Part of a small language model's weights.
Size: width 160, 2 heads of 64.
Architecture: LayerNorm before each block, rotary positions, no biases in attention or MLP, untied embeddings, normalized queries and keys, attention and MLP in parallel.
MLP neurons of a small language model. Each row is named by its layer, matrix (up: input weights) and neuron, and shows model dimensions 0-159. Each number is 128 + 32 x the weight over its row's rms, rounded and kept within 0 to 255. Numbers have three digits each.
After each neuron's rows, "fires after" lists the tokens most often just before its 100 highest values on Wikipedia text that the model never trained on.

L5.up586:081083149138105149152100143120198093129115109177130103106154140112141129151100137097126094081158167146140114147100125110128126170107108175133147160165152118176124102128221129103181106169074096141156172064120152090105137070117121076049182143144161186150128171076138158121132161152118119136151096108142167150061128139167077106118097115090117136090141147134142115159186130126125170117199092136110169092113043149139157175130098096073137105086113126148143087116074121190124115080176145
fires after: " ", " C", " football", " ag", "th"

L4.up17:095123088130166109078084143156122121163104120124111192119136127137124124084090182126106099155074084149127094178147146135194084111148103209053147146121103129148186173157177131141115088110073150104164130085123171121160127116110130140047102187118165124140132118084106174152107136169217125134137135075136113110097165132157148148100093073126103126133207128095180169180106102119166147061110116161117156121126151095144111168117172154101110114073127174142145137152104114124095113090169166
fires after: "9", " J", " Ad", " R", " Sant"

L5.up11:096096162140156095136157085203168096121141114184057126153154137095161084180084093122119118111112101145159099138066159127117148109112139163135122137175078129112071172124216056112160078100128128155128138146151170085125109071145113125122163134123112092129133181155097113168144124119121077077179137122135108175085122132166149189065104116084116104202148155188115183111149119191152074095158103183124143148099122114087123090119141151116133163133140098075158108143182115143116110127128158
fires after: " "

L5.up46:130130137136080174088143132086135111115062106168149076150163124147155165137080156176140106147139136157164095065151129070176137088102127194131223193157107146058095130182120099095127114169125147153128137104155105102153180091130141118109152100103107115137127113166135097144136133169119151112109133144098139138119077130159087125081123183094087064125152153102135108104089125210130123095093125138078147148135032157148112119145112103110154161111114102171186077125127173149117128085189174
fires after: " ", "-", " ("

L5.up333:134095182154057120083136133093154146165088076155143163148142076133143131096086135126157108130109112127131173124128091186035110150144139123129173130090160109143139150095152099153100206155101234170109171113121122108112125139135088108141175120097159181114134107123102136114153120143140143126115100098124134192105104194145121147111089150130134127145142045126093158130126079040147052149168097122132186126107080136180166160131189163146157144117078141130121104099114145120116112135079177
fires after: " p", " ph", "emb", " b", " P", "og"

L5.up595:097101159143085187114157079142126102116127110209075115073126154148080110131153087156103118164119089151151148078116109055090148137163134211113101151150129169170122169133188059051140108175138152181143061164104166094147132120176119101104096100132120122180182137149153139140171173117145111097205128117127147120082121123118125163085144108094052111158110136151135129119129140181180115101161130152140129162120103129147095075143093103131108147133140076134128112136194120183153138092110114
fires after: " ", ":", "5", "–", " |"

L4.up436:148140136123126196127093099091120114149174110172101130114093124092101101099090086114160157214110174156153162112126150093149130075057163152144120184149079104147147115110167131108136192107087153109161096102116156125112111113115124128153117112113165148142174168112132090134211118198150120144095154136147126175132146133156084151090073138121105112178152114147168132097167130152148195104120110116154085142160053060147117089112158142137138168079149143099134113057091154129167038089152160
fires after: " O", ";", "R", "O", " U", "3"

L5.up492:134098104188138122058108118136119136104132106098136183133157133154103089108094144182109160151111075096168104155108180129154119112121152130155195095125101186115120107123130135096156126152111123171178124119088081156086161124096081171158130142107044141208094089134131079080159115141170123149118164093086135147113087130125128129109158082119099079165095118114187121159091127100199032142123140180151171100138136156164105104155147097103086188126163149115124124119125149045095078103124149
fires after: ".", ")\n"

L4.up91:156088139134111152125097148135106129116108110165145142079099159100074087057117138151128097132118079179130112127129160150176087129039178130133105107098097122208132154093187147138125120094107123111156096174127125151107095143163135129147190152091151140117135178109118150072192080143156086158111114121151149134189128142140079072137122086132064111225158116075116158143150081085109138103099098116151123167122079101127179139153181180137129177106104174099132150063081149137117112144107162
fires after: " W", "W", " F", " B", "C"

L4.up284:065111088130100080169182093171136153147071130114126147119151135116140109147104141172162110140096124129089183129072095116107076152074160179164099159084090128132119127140124102130172111113153107158155127141105071136150117176155179138045104126132076129167118096136143160083101119130157108144146158071117146159110116156116064178133176058156100132144209080182150096088170170156119134056128135124149159131115141131136126224132127162061102117143150123091135125097118062108136154147115116
fires after: " |\n", "9", " one", " J", " Ab", " S"

L5.up902:125119146127130159124108095118135058134080139161111178119113084120106084170139117151166074125061046169153117169102143138213158107075104144098143164093118164162193187152184135104111085128113122145095164114114107163155130164109157119147066084176056140125108120105111099128175088118148115145147118085125129125112157131127140090115185071132105066197138107156203111096121141129165099150126186118173126110119109100098156121149183165118135188116131147068111094107084131130099090142137142
fires after: " \"", " (", " re", "-", " under"

L4.up780:144062169180087136093159114153195132150115126078112101056101120109107074163155103084153135142095107205144164122146126140198169166107089127118103140178120102204139100151126095110104157146167180094116114126139124130102108147145174073091170134140136169196173110136091107173172112137143149122124138086137134172119137138129072180113105123140098122121097165113116097159116196134157153147134151150151099145054075094099162102115152143071135123097179143134087074113145153102132103041135134
fires after: "2"

L4.up594:159134103143152131160121076099110081125120130073123130126136164137189084152081115151169099124063109134113117151133239145164146083114103147110122154039121180123168142090131195172113089119114134123094111119172104141148065117143130139088078091113085186120147118132155087114071100108174154142121126097081097140216179150112141097112143092120115131109157136080138099113096093133200099105112190191111142158137164071123138086177109123132152135146126111087111119167128124149087151133163168
fires after: " \"", " (", "-", " ind", ".\n\n"

L4.up484:142070138230186125135216111122113090157148092086086151167144162142090080133110110145163104100143074148172122108063129169107171143123089143096118133136133138190153131078161078056111115183111185146131112148141097138119081128157198125140129120107100132124145088114079081160111145109164124133131189156150115149138133157120114118049178110159128116064148160091106114087127147183160130118086119129116137087190147093150119141163160117148111136165202121149121114134116080086108137159106149
fires after: " |", ".\n\n", "-", " a"

L5.up183:129101150094062133071126081139141088108084164109106205143118068114079076146140147180109138163135134106115124069105147107169115203131138144083139198111137135126148118175124184091186159200150076145094156117151130092145122116128151161117123059108089136161095100132108115138135115153178093128134165120075130099147138100143160085160154109182086050113077141127151163101088142089168144109092127170096130136145111100187109109135154134114152130153102151143161148124103124131068175170062170
fires after: " ", " (", "1", ".", " en", "4"

L4.up29:129073181128147116057129122139132134182168175094133110162180148116167135122151099145112158098077122161110152145153144124180119119170103137171103120123160161101201153122121117108097083155079185142093086150105161119086125166175150137051104062140087135110116074109135110125116177177115086117100099167144102175085132152129095168132127057142108126123093146110099147103141154084150141127107158151107166117218151158129153150113126106154056117109224122104072115140100107131102169154074126
fires after: " Con", " Mon", "af", "g", "^{", " Rail"

L4.up120:080132136156170120144158083113149126103144114145084113114071136053163072114008095143117149146102077146125133101108127143128102121103129204106170081127129096107118104147138143159143128117152137084159154128140098130144121162163124146134141122112137110128161152092096155110109123180131093154095131050150126154122199147148077166124129152171103078121141102172129141118212160111133108101145101105163123189152081072183122145168178149106150181088081160095135095075169118101165194087154112
fires after: " B", " A", " G", " R", " K", " M"

L4.up764:083130143149072148102145101152148146141119098111108108136167100083104130126081131145128153151101146122124142144146106128184106143113200175082136153162089118127113163144125130086127079083142164107155134132069051134140156117153079085088116157187086145186109145105094095146157147157141071136143164137087222106097119191135154171104146132115118130156149173096189096123137087170165101138128116156174126138139069149137131162173118110053125161077079165138153071116089203125110122054144130
fires after: " U", " In", "/", " •", " O", " ear"

L5.up290:134140058159116130165093113204132120113153127129130077080105105085176084198131116145027122124150135181182068129145137104090146115165119117177055123104144128128100194181149140150163136187162076135134163122164160131140194161151125099109150152079151078089133062146124174134107126163136122086184100099168188091129126130150096121165084186123168099154088099170086134126100183116135077106126134128077136153139087135123162109169109145093118098119119142137121149125137121117096134109115144
fires after: "9", "8", " Vir", "itz"

L4.up8:096113085148133144113101151143156100122112138098110141120118117098130036080075081127153133130121146102120167109086140082180106122084120131146130142074170182105159150136127161105165173196146161167093178123152061115139127144130149150051095130107100099108130128143143094152180097126113146193105201105148155133130122138170114143135139076168066098149166133109133109113140148113147104096075096181142213090137142093122116160136127142106152114149138149058180099123110135112026068102131076
fires after: ".", " known", "ed", ","

L4.up651:143143075156173136177090106123143117129113142110106097090124146099119056120108153147144145161105076106202162055164091073135110116106131156150168117101095109136094145119142124128128146103153089153085127129157120105129121105136164162097094168129133101128157141103137126120187155133150136127113196090085224115204124120182130139155158099072105108137188051168146068155165107171147107084159091170115194111065147133093131140148078118116165145098096119090171112117148129064114068111112135
fires after: "1"

L4.up44:140114112138128129123065119128113120115121121106145173061132136159098128141093112161093113129138058131086145194132173155129145103081188125156160104154132203092065154104117156071109184165125137134073162101117144103155152160148139146142160118151099152155067096122095167074146088133134111112173101115095153180183094114145104064095156090168097062130135069141141124179111048164145078145108129178102159149088153132216144175132090103125119139168108158133137113079152096126091120154138115
fires after: " p", " b", " m", "ann", " sy", " f"

L5.up23:068116105089128135179089074144119089109093097118128139087152122130152137137103132099176186190140043101180084159139116107112102098146144198142123138191086115146149095141190110139158109113089136151133182117157109136093101124155125110116116115104161103100128142115090166166137165114151157094147145130177187166140135126183120134117099116122136163087164076220119123108133149133130161080188089128116188179098099158136118126164158078125157216106124076145126125076094155131092139064105101
fires after: "1", "9", "0", "-", "8"

L4.up397:124105134136126101144155123129138120156137153141125163072119156150115090201124122148131131104113090115166146072069160140108149106102130123139143163093062151159106157118143154104195182133129128191120140119188082089102135128175146161156125096147050133109166100087078129131142088148155092079173100125147139166114042137170129096093159062173099118143164161105131100103147125089144145123143154168013150124113164088124142146110101179052160148126162105153099151141159147081111093194115127
fires after: " ", " h", " sh", " ra", " g", " w"

L5.up567:108134142170172100183079129109133067101082118100073086119067156154134110183114129102149161106162098074160135038085093158156136161113093228139165161196086114104117171100183110084140109164108135131123074147162157127086079053130150139098135075130145161090158138153109157133138190124144127083114186115125151159102111130109083122104121096133107098090136122111150119106099151164115167080175107165104121141093123104141106132160148143174126163121145136197140159110116090158167158095130133
fires after: "1", "-", "|", " |", " "

L5.up789:104124163126196167114134128104154133067141144195101139193121123152129149170158094139138121159113129129133094149137163108088136180132060130104182151101127146112128165121179114113117106118104194131147148112195108157100143118072088098116182128159120103104140118118114124078065104150113078075084116105135113143075131148149156112088142100146116095121163086189125156115116127112195159101140100080106144131110165112121102111152170191132152141056112192092129176060138053113062160091165170
fires after: " ", " G", " R", " D"

L4.up477:167078146146107153149073090132169132096075091149140109062096126149058132143155082156142114149133060156125118090081145152133096155083124131194142091094102152118090108186094163145149155162160160148077144134144105118107157101188160125107137138062130155195127070120061143109177135128147132168113125181116147154200124121218128146091146121161088079143116120149085105137128138079123083120133206155108100124133127131135138128161132110130187133177091157120086114131133140113111063102150181
fires after: " en", " f", "up", " o", " b", "ud"

L5.up511:127073128067077174186109150111169158123063125129132144141166157126116098132092142130153201133076149103177161120150097108083092122092132127175151092116104158111152141111103125098163151120108148160121154098140115087115117166120119118125163119090104145138187128106085112140150158114189107129122144086096107149187175153158132115104156115177094125122087043090156044147105142172191078052128078161155097157110163153171137128194134127089151146113101177096105077109126132122128057095168144
fires after: ".", " f", ".\n\n", "F", "-", "oc"

L5.up782:140158092129155140146108103088127126110129127121055198111152103158129150124136120142159083135134104107143093161132095110151143062098126121158132181133131122112147172058163192111099164131150159166092183145060122145173140091081196101083175114148099137130084145087153169085113113130129094120146207152131139170183120103139091114151158099087112143165090125117133062104118092122156081091105145136118124094138107067194097145134155097168112144187064094124164099066159103121153101184169108
fires after: ".", " m", " \"", "|"

L5.up670:180110106117168148108091074145129095137106152183046161125096108167096129200094165173130150149102098119136116142104125148097127099078139154121122158159074087135177158126161153139089098164088122101131149170101183112127099176159126112159171106163157097124123094102114148156199178171163134097043109121133089127098135184086075075084088082082134134186162106147119129149116116105124203093101157103104085126152139128136109173133144174124154149142132178157146120171128096156178098134135191
fires after: " T", " D", "l", "T", " S", " Z"

L4.up394:097116091106079144159081097141151167148070138130105137157133135169135137110129119113132096146124139140085135098093144114161123150072161129177171163062132130078128175123131128114147157114177147162081215130088132071160118185092155133163135178131070146128107124105129136092170121134168122148174174062139185097178073141197113138086160112185104130184112128126145065147146118071076106100068085148112172115072108146165132189139113162077094118164118144151129097113090121134164089149132113
fires after: " m", " sp", " cap", " w", " pre"

L5.up260:072097133082136227136144110208144093146044107156163155186138093166186130089088118093104141162127124161092114091156090095152105116165130169130141098190125170143130120166171137090097112153094105152144143094169116123140079082156153090129145117136130190142172138179120126119132125100108059096085162131120086170099133184141130065046111122137115090156128118107183100165145117130129098064178172162128154163148119165177164108159126128118098146098114132133100094115081111125125117103123152
fires after: " |", "-", " •", "ens", " Go"

L4.up172:090147134105155129165096142061151085149101142105092089183118115099073126145095128151104082171088133131075131129149170125156132108138129114136149080138099120163206147137137108152148100132147200103113166070146182147133154168089112158140227097173101116134133176126091118081094110113113116076128212071145142112166151122145120071083189126148147188199167100076141133137112157100123112107096094131082146096130152112165128164111157134099045155131112137100144099114122107154077095119107142
fires after: "|", " com", "W", " B", "R", " mov"

L5.up311:136048129204166098174072016100103104144167085097106171159152105114136144149117111185149112146071118164160101132151149105171164141076117128106111124110080131163190112139157119115124103137159133170126128119108090149086164119134145124093130114135068086159127141087082085124162133145115104148166119089168111169161088146181159145153151074162124111124115179117139135109160180129134138102098150125154137095160123111143161156172128161123132142164112165100186104079122121063046051158107130
fires after: " \"", ".", "==", "\""

L5.up371:094094195123131147065105159073101126133151133107135143084094120121134090152115130111156110130074151140168112111196175132167127104093082133132099159123112150156181160121148112115133135116194113142152107068110118146151138137092191143049133132130138118137158158123119130159116102164125091092126175100125096184134147132143137165037095080146111130153145186038128135142136174217165156116104167165151121131108120086153109093149175130104091147085111160150112108092134110078082089047114187
fires after: "2"

L4.up9:118129135100096169079102103090133132114151125096132087085088149087150171134088120153143145110131103155142153177134147145147130146082109157187113150121117139076169146102157150125144154116060167130134087079091122122155135125137093152000120144091052142176127116150125120146166125187103103135120161139121135170131130172144118155060126086075125117142140090143168140169120130121164146136120099138167173133078106129112120144153163112099130135102096194109150048115101179132144186045174200
fires after: " /", " F", " Ad", "n", "enn", " En"

L5.up890:101112082102118123115089093100122124172131090147124132133102095143113116146121141125142124163135106173122109166130112153169125136059158109133110134140111185195181172166124131026156110111116160169082090057126168131109118106104162161047111132123115153124150108131079100125130142183149148098160187138120117089137139159169186073091155061119108081104132195079207125153121162165147167167120108120151138118106088086169080112140123213117100179156113106097099165145143083134108100114103138
fires after: "2", " (", "reen", "w"

L4.up612:103098129163115153086063135139118115114081131144081105149105138080076136100109098136165181136135100169128111118103087091146138099152114115091205079143105130113152129103214117091079161126108138153096145128112163099148104155136097096149139128160132196134092125114102120175147182135150105118149147096096193160097143158146083078127160069071115095116134156061176116134194083191129152111106162206159152140098082132123098129140155140136127219083135164136166136149137148095139183087163114
fires after: ")\n", "\n", " /", "."

L4.up724:153161122207123127115165092189115126146162132117074060106085163094133118155115107128108109152104080131115118198093140106125167075088177170119120142197112161100128112115166116092088112116114135103093105112134121065160165158173129152098126164149078150156163163109153142171084105157155062151151120087132141110130106157166106122146182102170121128216134215119164097131103094176154070073113131164155106141137097123102131149136136130137093131190178134097190095155127111116121086075138098
fires after: " |", ";", "%", "-"

L5.up802:126143117144159144153140143129131102153133121107136102114142105126074181149089147110163168131081127184206103117128147113143073150108119132142144139192130146129106130096137107129119133117133148150082115181062072143142119139214088110141120150110119100118085109085102113159141187155161161115070152173144130136114131121131103160122135168117099139149168075163118071140135212091209140170178145160106077188060096162082160094094114110183134087057099084083166172105127127184165117120149136
fires after: " ", "2", ":", " S"

L5.up220:186113120120178106126094118112144082127178117122120170137121143135078105092133152156112134123153124106146138106193174093123075109131141134123180166098149146120163088143107121148160113094121158131149123130104019125074176047146148214100125109125110127186117175134103077114127188155171137120160113130112118153118155129144165133106191131128061096164124152166145089132135151119165198130092139125129090122189121144148064142126087125054066161147122161095189113147138094112116088080131186
fires after: ".\n\n", "==\n", " ==\n", " Re", " pre", "E"

L4.up906:055158095077154213152108113175173127145109139114120119108105100142122136141135145151105143148134092109142210082130142089137089127082143163136124145104090142103209135162145174106155128191166089170123121174134106105173148179126101131143121152097086094129095158109128127040175091124157130109156185166079165142145115159172112104142124138119136065148125078130169065077188082137129089098137154142097143140080118134130148149112171076127116118114097142160202113087068102146102101167152123
fires after: "1", " m", " ag", " p", " c", "ot"